{
  "head_dim": 64,
  "norm_eps": 1e-05,
  "init_std_qkv": 0.0214,
  "schedule": "wsd",
  "z_loss": 0.0001
}
MLP neurons of a small language model. Each row is named by its layer, matrix (gate and up: input weights) and neuron, and shows model dimensions 128-383. Each number is 128 + 24 x the weight over its row's rms, rounded and kept within 0 to 255. Numbers have three digits each. A neuron's up and down rows have the sign that makes its largest values positive.
After each neuron's rows, "fires after" lists the tokens most often just before its 100 highest values on Wikipedia text that the model never trained on.

L3.gate480:104141093100174129146103130178131148157110148141188091138149169143110128122161110147117108147118131075155093170135118132128157120128123098147132156122076142101154158095146148124116095140148157123132135146113084123133160137116141115132140109128128125154144153120126065127122148148089137136139176122099129145085147119099120145108139093126086133117115138113132140093164057122154151136126109091163157154163155102125116125101133101162110114144159120160099113126141101157127106135167162102135102117108119138121104109123141150113128074137136105110118136120130100093106107151117129119107126106087144101167142088128116118130080183137102125140138130063142168147092106146166151143130171063143160101074092112134131153144129076131106099140148124126196127114146131141122140131137144
L3.up480:114171105079108102207150118142111136155128138085141103120143115143119100085116141139133114142119124124105180140159136116112123094105146150091159101107166164081102167149108157138124170125106130127109121115100165136135112102099070116106150131115125109124122150137153135100153122094116168127123117129113112136116137175112133120102159144083113113100131154178177123173131119141127119131147177138158096153132158144100151162118151174128143134102136137130117140107144109155092136145105163111158115156127098168137164129136117092132149175143088165145149127122089122095177088132109144113124140125089154150170138118115121137111078106109141116132122114130110130116147091107129122176119120114162121146141117117137135142121077176099139092165127082159136103095112111130102125079149149
fires after: " |", ";"

L3.gate352:147124149140120130096105108150176122090087159149120128089127154126121146152125094151143134129111101076099129145122115147092093133137116095105128142103141093135119112165084111174103125110115152126153142149169136130148122126139084101132101096102120150083142070089098102116104140122110090116127138156080113128147131164125114131155123131113157130108146151106149140121122143110134106108125106144166115164127111125144129155104068144161126180144095142114092168114152133140154144139098068111131118132143105120151109162156131114133107103162158156119096074156124126105133150134086153131091169113114119144088118171110102162126125159076107140137125162121117135135132115183136123141171135119138169121111113121147149130159165110131161087108198162142134141067131124113164145128100136
L3.up352:169136154125140080155141121132133119098106126130183124107153141153140089113141106144104103132117129114136125154155134128187125137133139161135120117138113120150108108133113184123130115131152121148117092113119128102104139123104140125148147104078152091136116076090137148136134122176093139150123128172117125151101139153144086158118119129148126151126128083092141147065126140094146150126124152126140164142133148146070126138137153160113093141126150133126117112099133115077069142146141140102162108119123076149127168126117123133103120096153122097145110131169138138116149149175125142135138108116117063139097105127140155136110147144109137125123159154142157084145165106164109150099126089115111129163140145090092166116121146140133160082110132144144134111106173131143086107137125149
fires after: "\n", " g", " |"

L3.gate189:157116105146158170154106144167104105108119154170134134086133127155121120118150182121162138108138130136134126111101101105175144123121111165094155103101124140154117149181143086125174143165080106120143129104106116145140095111126145131089124101133109138098136195144094119075143086136127128113100123101096147151135110182156184108141093137141112106175113110131137115155151117131144124136132123136126148153139134078090127105130143112117109104112137090117126079145167103141131101115153100120135184132161127112113108121156132116155123136143125119114084139149147127173126120123169102173118118141106197128156134155161125135181160130103113114125090126085153142097145125139139099161120148130146130145145180067105101118144086159157141130130128127131155138144111101158125141118156143
L3.up189:148138137096118123104076131079099137171144171122146124163162124128146119109118119126137125100116096144149085158124147096109122112120121083167106151155131165095101086119137109108159125122092169128163123121120119117131102077153116137151108164125132088074162115106139132129129115094160152135110104104116138121107100077133119131119157111119114125119144132166126119103161142121169086133129116132107165140096143163105106108064084138128096156088120119126156116081111129123127133120157108152137138099145120144139188099140137125107125108152094092139101123157114119127060155154102150153133124135117093145094172137131150136144116133141121107112106100109152131145167142090133135123122126141154151132085104117058155132135187158138125124116112127098123157131125103119124155139144134
fires after: "\n", " (19", "19", "|", "-"

L3.gate634:166156108116135153142144149125136116110114117160098138138136131146130084121137114114070116166097135113136079171130145084172152152153147130168109120102138087129125097180114173175108154128129130122110157154183129132113147116130168160087123111096122154124148163092101128144118096130108177121089160129146132148130131118171095101133091163150152123146113127100162131125144151116110145118150169130107102153112105115163109119141131097072101118170133140092109078114101148142124125146114129107129123146162121116123178137112126102067151103101143133136093150172134162125095117112142079150083141131127124128142139093101127126099114116135134141107119114137144136120115150151145159116104133121157149143112133147147136103121131141146126138106125119114094152101149155100122105116177166
L3.up634:133106129097125097093142121173117134093110081121157139093102128156124124118140085124094129146120119135114116134130121115168184120085131137137152098116133120140142147134140170172148156162121096144115095120165083141125143111121174107143129110086149161090152113133133137156164167108102157130138125135132123122154146121134132142148119131140106105141113124104134111120148136066126149136121140154085118121060179161168102140151143102133130157143187167122132115130098116139148111145131092132118108095119121138118096124118098119129114173111133146141102152112129149150117123149129076090122126127130130153110149128193129169157127099105137080132155103089095117138093102149118107182114124117133148113157148122135145160120105120114127123119127125113118130125105133104067141138179152
fires after: "\n", ".", " ent"

L3.gate442:132100115138115152104130112184101117152118130125146125168105124148090161118162126174134094159140171106115125153156142144152127166108134157123116160113099157119179119158164142122099155136122131123124108145184091129115186133145074124102147115091162162130175096163099109165142104107102106149144149120077113119125136165125195121105117096111115102199100086107147113172108130104099153079134113134107103120123110091129123160145134121116093137157132126161131123164146128124140128135142096158125125098121127110138113140133164101115103120091172167117105117130127135112075138109153124087113095147159082148170170158082120106129141056083113102143147121105093118122134100096118122130125085123120122116115090167103154158147125136165137127129129135117134148136120148133120125145134150
L3.up442:124104133161158118118088127160114148157109142142111117179091139132126096115115126141130139135129124088158114123133128119127170096178104169133121080127147124163147136142109151101106148132203095094151123151114125137135117161134128108104127098108111173127154111139160137119105084109115150104113119124153076123137112168103172114128125104151107133147080148146112109145108175092122122130118090125139121105122145074153095110145164121166125122118130131133172160105152132133109117136135144138133111106153095128110117107116137147167101106113162143136133096168121168132092150106111137126129095124171117110143111116103103121127126136107143075164108076121142123116133114079155157161125118146133160130147127117119091157099154168125121131107148114108117113166154136130123107091100122
fires after: " |", "\n", "|", "-"

L3.gate576:103129125116136178101136101117078124116123109172123147145100111141110148120150119144165136152166096116114110173129107115164092131153116134142120098135160118119088156168110124125140115148147182142149085155178180134078078111078157118146131136109125123138131111118118174148123083120140101139107139112125141148105106150143152134128114159135083121088126119093118122127169137143127148158143163155122122113141121120105093126109171081139117081137089136108164132138114123148114119110086153087152122093139115104110136142120106110101111115116126091177172134106163143155128144107138111125109156156144120121144191120126130126120115096132153132143121148136141121117126108105107126103161144161127200098116102096106089102108159130114136154097196117096109128169084156121118152136161094
L3.up576:145072116142135117120117093151135138097144135149082128152119131119160129165118111131108092118122131132109081136115177114147124147115131143099125120121122124097125135139094113064174114181156141106153135135107173130102155137112135104077134119095110113119133160147106112135085128098060102145113114121130117128109113126157134158097118114120106142115117134158106140173109119183078158151115114149125101113153150107144125103145125134170095149118147112128121148092151111158122110112143130130173144093151133125129135185104146140103090132158123109078129143160121102113122201121155111133110116100151122142176142157108106137151122176147070158117158156143153128115112185111147143143153122086104151102126113088146189073143144171123090186138116160137124164147081143121111124125132138
fires after: ".", ").", "s.", "y.", "es."

L3.gate432:136133132126127109124136119128124119138116114154106164155146149147159140136118110125085115113136167135131120081136138159137148111167118113101083153135099146126139121118138095117131165126112112151136137142107083110154162117136140159172178152104126144079137146153159131096114130122156132151138132094120103172137171133143125130129123130139141091110120104116147115112170092123131129121138114170131165172122134157145122156114124097093181144118107090104176143144159175143129140184162156126099118097136111153157124136056125116099152126111156149167098139144152087141143175145097126149149160082141132092144162092162146130141140085109097114116110147135150157106135092115142104106087109173139156187129114098097137129143119169131155123129094118127105175151129101152165108181137130
L3.up432:122143128172087136080170110143083126121137154102100139141100142121105121136159217141149145086138123109088153116127134107099102154164110115123122111127147098131106121159137109167144120130111146140149103099169150083174125141157135136099139124181117165116134138112114142085177132137085121134126149105155149135078119135133108134102156136087136142115108111135117120107108083161100140143139138163111122144133064158100088173139163108151130113110159111150145113138149085112136139149161158126152158171138118156162172170117118074115123144122124172131079149119113146156188136170111155133100145143101153132156112131096118129173109119070115076116181151166116147110141108136121142143128121143132133125158108126125129141127119099109152143130116134132106124142137135130120149150161141
fires after: " |", "\n", "|"

L3.gate702:124125118128101131129143134136128123125152119101113138160108123131101153103100129158145151157103142087174137131117093156141163142133082126144177117133130120082101181144123117100140132144169113110123088168164116098132133151132127139111131148126130152113143121123125090151101078149163131130148123138121140149135169112119155116162146139119149111171146113120128095131121113116090152132166093154118126100117108104165124145128100123140177134140096110126162151117128129143134143135126127088143123150139178115139166166131178171129082083110131137089084107109162101133138115123100091125119157118070096128102174158131151148146143110172147130116128123133095107144166101116082119093148124150129088144133107088111151123069140160122133119100138140130112063120141132150172135119069152
L3.up702:124151164114134153147121119135122141087140076156119101131123062125154094137126145084136133143157123129172167096106130108150137166160172119152159124120173149105166109153133143141103102153141123126120118095137139111071124129147128098142154142155136066152142111114117157073120115123087076127139120170146101092128153116108130106109114136151113143146128153121148114085129124183078135141164134125110156078142120076150139162157136157165141113069118126117129158157138132097151132163061117110171135120155134134139138164072120102143127149151139141176122116134100160118083143110120139083103133096151124118175118150141085103133129139169113130141125120129171102100096125162136138139133127164110116142160148128122145084150077101140108113131128114106127131146122184124135088135109131
fires after: "==", " ==", "===", " ===", "ion"

L3.gate247:116169112105185161116140092149107132123172135120079140122082094132125147115120131142150132108147150120151145124112152116135116138132112148109149120140108142115119133184149149096127184149163089141128074140136144103135127158158141155112116140144127115148150101175097086112112133117151124140129128147110155114170142109128122130116161113097137098147121133122123095126141129118144109147140126154110207098127076100120102130152124157119115115163128109094141123100117068105099138163130108146095141102061159123139158121162117111159119121121068116115109097123122147090109146113113118107120086135139104102174165166084133141109138130106173163157139095151090110121121089119159129146107154167107105153135137084124141123122118160139093129099111124145131138168107103091114122150114078
L3.up247:117161112135136097125134120122118151109127106149109143121096101141134144123105089105147144162132085112132128124116142137133113136122124139146151133129129140105124127107088183095114150170111067106083145110147173100130133114154112161133125142158144099134110079158102147144102129140118119104132113140103146153124145122096131115108105132155124112084165099150143138117126126058127121115157141152161156105118121113143125140114096108132120082131115128146081098095099151136143107127137116124175140116133163129105107138155110121138144131132128109155106124191115097109110174090139134130097126120106106126116191157089139158150110128196127080160158149103112093099116117114177186163174136135097088120152114130104130089123086125129146177128113160078105087134146121149124121127087172
fires after: "==", " ==", "===", " ===", "==History=="

L3.gate362:116150100087112126136141118139159115098137171123158171166128117115123136137099122098134139126132151171109123103121167134140140142129154099107137104126113117170137102149114095111127166137100135122096112170095113102105119150130116094088147179121108141149146123158084161132081180122139108119139107156130084166129128154186143102152132132097107152129115150087125091087139104119083145136163126139138165115109103151109164151130091165103122111133140131107094129163117102153090156157123055145137117105106174117106124135150176157145118095106094122093132133113131165137134107112119172112089115125116122110142158120117125100161143160124135109160106140134120163155125153104117119087127152112110133154130125152089127143113135151142120140165124139074141130114078099126116148138139115
L3.up362:102081129133134140141103149162142160074156152121089090178122106114118125138114159130146147135118200100141125092125136143125162111124101137152130159133124140082138104134109147123105133119096135134145138154127094136106137112109101071138121171117156115159106100061148108129165118173105166138127131145133112131127152133101097108134163120135096136184118124147079139116147160120148111104128165173091119158124120091172111073143129136145098103176113111110137134177105108163141157136133110122114138141117119108090139166087139140168099144098139150109124114098121099108128100164106123107171123119080095095139129175085122140076134127130194103074131126145102115112105080089132119148127129111112104123149112094113144146134152150090117094108138144138131136120113147080120165128134115
fires after: "==", "\n", " ==", "s=="

L3.gate237:093111136134144139135114080108112094120154163136097158127120134136109142156097100112147122101098121152117092124124133075139125114136116103116133123153104116125141104140096133120112134101158131185104177110153141134118105117117111149127117079119127111148143090112094127118137088110079126125101135123105136167153100117121169137122142135110138168098083157133075092126137124121164116106115127131152127135120097169143147115153112148158133161076112146110137072143089165135130131152134132157122096123161143120145091122091135117093143171170149071117092143112150154134107166125110089129123118166129127153113132078118133096128137153105134149113145165134156122110089125116140141152151160165145150123112088189119076095118113134133165164144130121155129089119129114122130122119139130
L3.up237:110102150090133171117089117114107130114156127103114121125148110164148109101080169093109161107141109052126110129118122070125093121123138119133123111132115146108107153115118115132127114127147128131119143167130166158102138111145075085120096184095114113145108137112091141154129076127107126162072131107150175150133133087113152159126155114130118149098142133085106108100136183162178156129142118159113118131102121123158123124140079127151144122076123159113140087143119093147132093160115099085111116094114118142159127107102136081126151117120121088109153111131114151110115152108139080170149090126112067120108139094152146158123154142150109089101156148143132105130109110143120151155118144107129118142108118171131128122127094136095144114085114079181074129146154127067085128128137127
fires after: ".", " |", ";"

L3.gate278:153095150134115099118140101125143100124098167143161142165144145140109123135146107129122115090128124113195094122136142162141166117152158151097112121157149125150133120131168160142140120145127141150138119133113098082155113118114108102162144146106113129123118094145119127132106117122111127095105185100122129137119126106131138130126117142100126110105150135126129095086141111157114175129111156156144117144118114138140144125146142109126129127146148101139147105146171117165123159186152155176097099128089129138097130111118107139099154120138109136073126126128153112114119127105102112146096117143143094103124120121155076131148128123151094126094095151168134109106104157131135132160189119127107174149147109112151089134107136101117139151132089136083148075153115091095177135129170115
L3.up278:146137114125054098125090124095130104130119114127129121160132094113146164147145143123129123105114152116104140121113147122144158142158114103151106101125117123100178069147158176092130149113128132120126142138084103133162100097140168138097094120149131112120116151109086110163170101114119180136098206163107146098134109118133136158123131100113142130124166099151106074117110154143129160128106119167154142108099130116154139139116126089153142103131114120100114098082145134118139133105129105141137136126085103107141097085142148139144152114127142119073153084129149116118123113098127153129116117141141097127124098131173120127104102117118141130101146127150099143117084122104153098133109131132146167135149146144099107128108159126115109083115098095136133147149125163180103169099171129
fires after: " |", " 0;", " 1;", " is"

L3.gate685:128134083131097140103135137146105139108122102081139168186145110102139143120120207130176152151106130123134128128112117157112160107117102156098177142119109135115098158141157143118155119164125116133133137134116157128130144134139100108105110116148126173128136179185116123130113102123134145143133130102138107126130119086152177091150120131131142104109123083127138109120166186136107104151127122086131124093117096130120199148126116129145149090101167119119111104176135119138127162134126160148090152119088155137135151079157144122093145102128123180142132109092145108092141112128070136091112120136099103159148134196132119136132133150140103149145114147144141166129103108151140150166156127134128132135144121067125125160112170139126107150122140114098117093113115126116184125139138109
L3.up685:132083191112124126143114117086121070132123117149147145142128132123134104119116108121111136109125113110134103117160114097155128191107145150091136117165145168122138071127080123128132119136106162176117130103124170138107120137159126099130113088132087158132119110128096102126128071143121116140104139120168158151152157129130143144108113152145120151145090097099101126129131100132155174130098103102137093090104099110093138136113115162116108141074146111150140114120101132131120114175087111133134136127109125123094112110123114115142165073084147141176136106105127141087135083169137106140163110171070134112075127103164106126123128184092110125116154123079106112098101112121137099123155135132120130086142122125110059143121143165100118120075098130128136130115136145135108126111131100
fires after: " |", ".3", ".2", "-", ".00"

L3.gate591:154122095098151089202124100103155121166134082129119145168081106161124119150178141120116134146171116090134122143118118141117142122174152171136115122129139122103151113104122113130125141138172116133131146122102137149094122114112171113165117146097140135132095125112122152101077154099161155135184145140140120164154128113119147122143157112113157101116149134147156117123150122141126111130164109134100174127156130115118150108122170110119114094099114178130142147183144142158087162100087112086122142157095127102116156127105134145161161145107158111147108120118116145110108099117121137106082110122138136062138112109089117161151121100181103097140141109137113143162113084152160142097104136179099113122116142126158118123141093126138149140152104126164115124131158170164105098128110121
L3.up591:186183155123138130128167156121122152121111088143106137135093112141117158083136127141113113122125102164127141127141132162161111111081132179109120101168113084108151127113111126160057159073127124106165117133142126137145093116128119123136158125155163128100137117126150107118142127103108099142121137118130115133160093148144087127117122126141142106142167133129153146123156123111113153125135118120123128106123138141148109126095150162093116134180141145148105165131138133176145132141099107139131125125137089058139140126142106153149101167126083103140129158157148133181095074159147117145135097095126114141157157133112117090075174106154147136115126137116110115141086135172114091166164149120084126135103114121146165146135117158129119114188134131142157146129108157137129138141128122
fires after: " |", "|", " Team", "\n"

L3.gate368:092140123114153158155140151136146174123123116118180154139131149140182132106151129138132085133126143110091109103140161183135098132145096112104087117117117113135126126161133135124102119141180147141138100132138098114142162108133119110116160125155161121113119100139177119108138126127123119163111177128162166125144133104133132119150132108143135113087138136126123107096096114149143101140143099162112150136143130134154116139103138147124149101166131176121139086182152098134115142090149135142122124089115130153138104102123157114156161111073144121125148137106145183126148127163147118122110117119158141142129148155096112112140107141106131088109159121136173119102108153126137080128115164152116179114110097104145131114106151143141111118117154107136141114097098119137129150119169131
L3.up368:125112154131122162128127112139105133130105138130130108136124183127184119111150096086174180113138167132134125110139131130149141129117093124099123174129172168129130148138153130110151116133102136109150124165094161109130167112104161091086168150121106138164153084116092136121129122140151144139115147125107117134189093154084129107141126112095097144113152135157127133094096119087118131140102112135137137135134129135128104094109145122120105152136129094091112125128147098183137161119125109162174108147117149148133179156119129135134140130185163149141140136147168127124141112101114132139114151125142129083162128131126159114097165127146118150163125099166117100120122148109156125137131095110173142086098150126114176103065137154107125112117143111124127140101139097173140104094099115
fires after: " 18", " 201", " 200", " 202", " 196"

L3.gate164:106104154149122136097140080143097126116117124142136113113098126178139121173116147101146139167100151090142133140139095119130151111146106129160161089115115130139063124126089148097124137115126141126114157144146117129124126144138146162132093115120098136114133091119075110166144132085158166165153136116122100164114120117134165109130129093163155104117099113131123111127175154124130121142136110160089163097093198112142156138104137125145141123098134105131119144122139122137099126110111111093139156075184150156129144169145179087105134137140101132152133124153140144106151144121119146148110170110131107147139125115105172110117097142120114140129124161170137131115124128150159074093104150116108180114092147120139118137139097125116096161173123118143116114103128121118093095157096105
L3.up164:128152123179130156113150123110113081102145133159140114145121149170111097114133102111108091134134141097125105144141137080172133131099138111126220162084132140100087101080143116131120138135120160119114122127162162137130145124150110126100115117103105188066137130122127093154134192124120073172110164163089071167136146129102134138142171130116131130116074117157156174105136147131140121104160109140126127112101127092159145139105147185157096111156136125110124166157133111121101100103130100157125105136150152129176141117107150126124110133138141107072085143111113133131102151126168126162124146153127115163142150146097132102108133146129109149130134085141125120128147142105087143165114158094152149127128144072104103134126124123148124129173105099063139105128122143089143158111137120
fires after: " ===", ".", "==History==", " ==", "===", "s."

L3.gate458:116105141112106152081144141123118101142120060130142152124138134167149173122125105116154117130124152060177112087157118165178155145120133117142091123120078118152114175109108138147122144135149117102161119117115155111159149106131143128080143158125091078141126111104116129110142158122139106150128138141136110109137121134087158138128133124117110087077138125114141091124125125150131116175136150129144107136118104099146134145104158129115129118155158139102118144160120095162118125159167110116107107102089160148119140157131119127135114108127127131133114115110174129060107089144111125141160095112133147116087135118131148142084140152165078128167118098113092058078140127099109143129179161098138109151166091138145136114129121100149142152093144153132137108142132141097129127127074109
L3.up458:123112136129161124171110101161106083147138126148107101116125158111136151161155133090108081148144153121147117106152125095117123169145126145142070153123119137129170149094118174162192110092118085131151141121116136146170159085114087071124159088121121151147195098077125129119173127134153137151109121136120089142129112163095142135135111150139159098127132130150102092126106143092146127143113139140089123119123168158109110086128089082150163162157109128158098129080139115149152080136123142127139131125117120122113119145109112155136154117093114095172152109118150149093133117074123127063119092141146178116115103123109109148107083135113108123131106112105135092123144133134102110174112112117166142108121133144122130104176133106106120167123141142108148123087200144120157113088146128
fires after: "\n", ",", " and", " 201", " 202"

L3.gate336:120146134137167158160094143149107123153121145138146100170079142092125125142136165149105125115090130137126082162130105158078133113149149129126145118120131120131107129144135106155085154099116143135118128117095181125170116173147054145119100113127141157144102119136122130115131138137096147128131147124120149121155103125128135124132091136124105105144105150090139107142136162103119189120106139097168122153136155119131114133118129154131082141108065143112135133107118120100129116160093156140186136155095089130140156122141142137159166160152120141131120191098142111161132160122121113130163140145084102106130132159097112144143093117082134099128109125154136129095093107131117103108101137110150152121117161130131106145087154169141133094138120160100119131140095102127132142127082109
L3.up336:152155138128122142107147118103143121151111116114141169169150087155119080108114159140145112148158166178125126091125151112122104145150140134132153116142130164096147136113127129116155138112099142114105119120110106110166145161147120155125113128134133157130111113143137160109115128131116115114128083115102101128080148180118171037062100155118118122087135121148150111117147138094105171109156112111140126125103091118091123170166112144083110110126115142113103131143140116079174127170144076098159123134093107158123112116168117107128131090125124156113149143153141150102172114109140153110088120125091122168128151148178110140141170111136125094140142095111138147129085081120137145120099145120119120088112091176140103113101175138075139151105151143135129125130125135127087156100150131
fires after: " |", " of", "|"

L3.gate388:108129127090111111143141124138159102156126150121139171115129136125125098152093122087132157133117097173109154136086153139093106112179136126104127141161096180093105114066081128173125141125138152102104139138137148181139179168128124140101132147102143099113127106139141130118102132106133134122135079127163114129104127160119056118093143089134130129169110124124120120130108135111146153076158127187079133160150127091147108147126122161099135117118114086114111082145107089138106119151115083092141165089137153122092154128126175130132152145105123132127119126151130134089104124099135125048152124165135140082140141132059126147136136098082147165129163128141114091143129137149121142147120105132120125140155107110126108141133089116126127092139181122166097136159114119154140146133149109
L3.up388:116169158132090146119139122151145187108157086127116155144137142115128102132096135119149144132119167106144132142134138170124141080118134136154160139150132152152127159134122172109184119124152130155112141200163138093128113129130126172119115134117157105128114162121151133117126119123111079122146131119123150157146123164110127098124139088137094165114098119157090130096125140101082136136141100114133123111105152105118152129141090161144132137159162139107109178133114136106096119168103169063131133147154150170161135079130167150132149130118148161132118136142122113128107167101128143123161153114098102139127140178103158106165126154155142159085107117127148140108173158062142124105077097112121103098149127114116166146103120143149087127126126114087135112113159136125137114092097116
fires after: "===", " ===", " ==", "s==="

L3.gate704:130142101133134136098114135185140127140134163192173109082109137174149064115156099139161148085110171133131135136141093147164125144089075090117134130115094098126170152134100132077168146104154119130121174114130126133149167110109138152117139156139153127099141082126097107155142110156147132109148148140150130109128123134081106158129167153126120138126142071116142122107105139096152123112123117119106123117063135137148097133130145118127092077163111125140105170114106104142152118157112130100133109113112163129119137165188130105115123082113142110139169114095154099119118122122122092115161103131111132138141124104137138110167170124114122132098103116127127132130108124158070101158097140157146128118125131149135152163090154134145097083140092127168098118131105165109126128136140100
L3.up704:111127137113112120097140118147137144095120161146086126164083112104133119149099104131119146166133119164112092107095105106118108157127131147117155116099134114148115114109116148116085136139135127132119102122148115124145122126156141097146112136148118167074096171116118119109126156135120125155138104146131145177120131167077146068119164156133127105120109126097194064111114144129128125134096113102081131148139151121156133122097149115167146134118146139126146163162118116088122141171109077140099107123148149174117134094105137105127119074116121120120127131085142133130094142119104095110118077119114116108109091134151147129166156135113084125137155127151102117095158150118141128156111147090107126171136086169145128141179127166155160127095106095113089176142146105105120160125142129
fires after: "==", " ==", "s==", "\n", "==History==", ","

L3.gate169:148122143101122163064157129157106103144165156090146123132148121157118154097173147113126120120189136157112129137126120130162173158139171176136086145113117124116166174122117099129139098102157089116097150163089103155155144115138074108169137145102138129151108172142118130145173138134146121138153129101110158100094103132152127094104167108140130134119140133109114182124154173118169111121140113135115110116152133132104118119138158101121107146125153093118128132115142128105125091180150094152158136146121097110123128167139158134118108092171111126099119134123128125070146116164128113145113115120129142153150078137081161115154123119170094124132105122116125087137150147092118168103152151140111151131156119108104127132140090156142164102088125169144105126096148145102085101101124080
L3.up169:102111129127160118150127139135139105124137113138108161104130129118148144099136145109159138121147106130143110136103115128107177162119134087125142152128135093134119114138129085188133100119121126114129125125128155140158157153162098145164140145137156083133130152106183174149121137138123131146153134178093123107131129130092134098120133159150154137142112151146172131119137091114127150132134114094112140110111146129141160172140111120156108079097134117122157122122146154106123152127130074156142126180089136108147163167119156074120159143159118104121109089143114125106099114142167152100114076122106145113125116106124129185112079156156160183115113142119142129110098144121145151108120118123112136108159111107081164120153160150115127131156093108088126105078110134171159102131098137
fires after: "|", "\n", "\"", "-"

L3.gate92:105114101129120114089136156132118130159110086131111111181134132109143055105129128155103141125147130155128093103161144110100128143129140121139125136106144101103148140099116142139120134160102104153101128097096110110130159080146105128120120130119126102114091152137133141102128114137093143132100130113140118132077170162161128100080164089179123132111097150135105155130139129118164118104087112178138114116121125118154146174104099091133084149145085143100096132090169110129118176104145135142105108127124134156100138075063125131106146133135165147087132146123144124125149152125109116102137147142143097161138127094076106133131075143135105114114135136121131153119117114125183169152131122138103145152131141095091083106105136168098089128129168122138151116149155115120163174101134162
L3.up92:129131140153116154113149141136129115131097123114132144137099143091095128114105144145148119084126140117133107135131164109123112200109143102114182153120184110097140160135126150160156142159137101138142131100144160143124126101102117150129119083127174129141155105175145195087161158126093124094117147142145082152114119128166107153101130077129170133122124132102148133109180135131148138147092145128141122166169124108135156110100140145148110130114113165134112152091173112109135114189116164124135126125094138084106131151132108114129077137101170109148113131064154107125121146161066123113134115150116128080103097085125125150124123104134117167088103116094104124103093113125168156124099092153108144094139129126145129078144094149144109105127151144144139110159141135101159114093119130
fires after: " |", " 1", " 2", " 3", " 7", " 0"

L3.gate264:093120173133153114144120131140115120149121128123143161109116126129102106119131108129170158112111112122122073142172117132136162112121099100128137124143143156092103117130111187129102176131136126107138110128164117096085172078152140135061142148149142129098134077115113095095072129124110079140153122133109118164071081130110130152136155116110076107145108128117122131099164102146109146142161164096087118168119116122098078129118144141093128107171155129134123125163139096163135131106135094115090149098115141121136150109148177113109097109130110114107110115130086135091130114112103133124138127149127173129115138107176154145138144113115126125147103147116123098107127136176174131113141139181108144152089126087091106118105148142108114155129148095150138097123141140158136126117148111
L3.up264:137123129125135139153152126145166135141107154118074132136092119102099067124129110100176140122116121124109117129136124146158124092172110121162119084102078123141166133111088127145123138124124111146124110114124130165176157106165165132162117140118092138135115090106104126116116090106129111101131113128137104144112153085103189138084110129139122121104110109137086171119161217113088156127140149118109116138142097129112122111121098157136143120156138141115147096160108097104155156126116065133136179133152179129103174102124171104096154136121092153109149125171101162117094142141089116137148145160105094143133124144116167120149149113126127111110128140106100131134088124158183099119141127115084169188127141113160144119122123141126097141132109169117137133175162139145110120117132091
fires after: "===", "\n", " ===", "==", "s==="

L3.gate436:147137097158116161104138152119125104153136137155143126171101095170125149081122096144110095149123106146100107111146156120166119069159124143141102144169082130123113140156132176124160078136154178145106115178100116155143171082144153133109141094107137134122105149114082154182105154134144106142098132113106084102090147122148168117114111107116135090131121153131105177131160175098152134095156119121099116132160146128119115164126147079101109126149133110132181113127172098147105137152150156148131117097147095136109129097143117082129164132151130105081167123145148155130131150123127116110116138111139142149161131136095151133121124146126149115120144124106105105118116136067156151125140135106138116149101173107121161083155170159140126171122127085149093115098090150146136140095118145
L3.up436:174135144131148120142107135119155152165170126131116130127104123152088144160142131115133085145136135141101118110113069112134121160152147117116126084114178165139170161151124149154149137080154134131152116161136125111133125134135132095135169110136136107130135163150145152121130130136093148153160135117129160084127101125102129111155140066126156162115111113093182106158102094127113101133190148121126127118107114142118103143120146154094112137147088159176126160140134124118085138127103116142123084097121169107153187103123133091102108157102103123168114153108148102120127138114119152116097116075126117127149113117137150146106082130122159114081159087163148109109111178174145126142156098124076135159173137109137128082166097139136114076176139109103124117127073149117104109166152143
fires after: "|", "-", "\n"

L3.gate85:112079148129093117106097166139142140148115096105113136149103158098138111138125115114132145097133149133134114121098138104118152129125158122138141141165123149128149139123139135139157135107155111143132115075132134162121161135122168081079080098087092106110151155102105135086140093120112105121142150095153133143074158133142131125121145110133141127109135115132125149156172128092161102127139105150119132118144103114127103134123114127193144137113163169119131091121109113146091150130146134136150127135126127160135123176172145121125110097105145136171124133122107124152137154133116136140122116103123166092152105132125143109142124124092138118109125135152117137098139151140086087208095117123083172077123152093121099106150118115070095145120136117135122136140134129167095137109109156
L3.up85:123126131131121136109135160167112174126111130093118143108127102164140082093128146148142090083095147116106154114099100125149125128112099086106105129156115146123083120116138147122136135160109098108095126132109119107149174120105078115098115124168119085139127120116122095131144117135150136121146169122148144103103143132145143124116099109154110126099112094158169125169165121099136117158134111145146147134137119105104107114119126173121119151148113143135147112145100113119117152146136155137135138140128127152066134168118098126131141171137162144125164124151070125126144127181118129078136148148099124132115103120153102169124101107111095111129119145102150134112150182125137096170146109143137123135137053108083136137112179118079142103088114116137135100079153101163142089126149095
fires after: " |", " 2006", " May"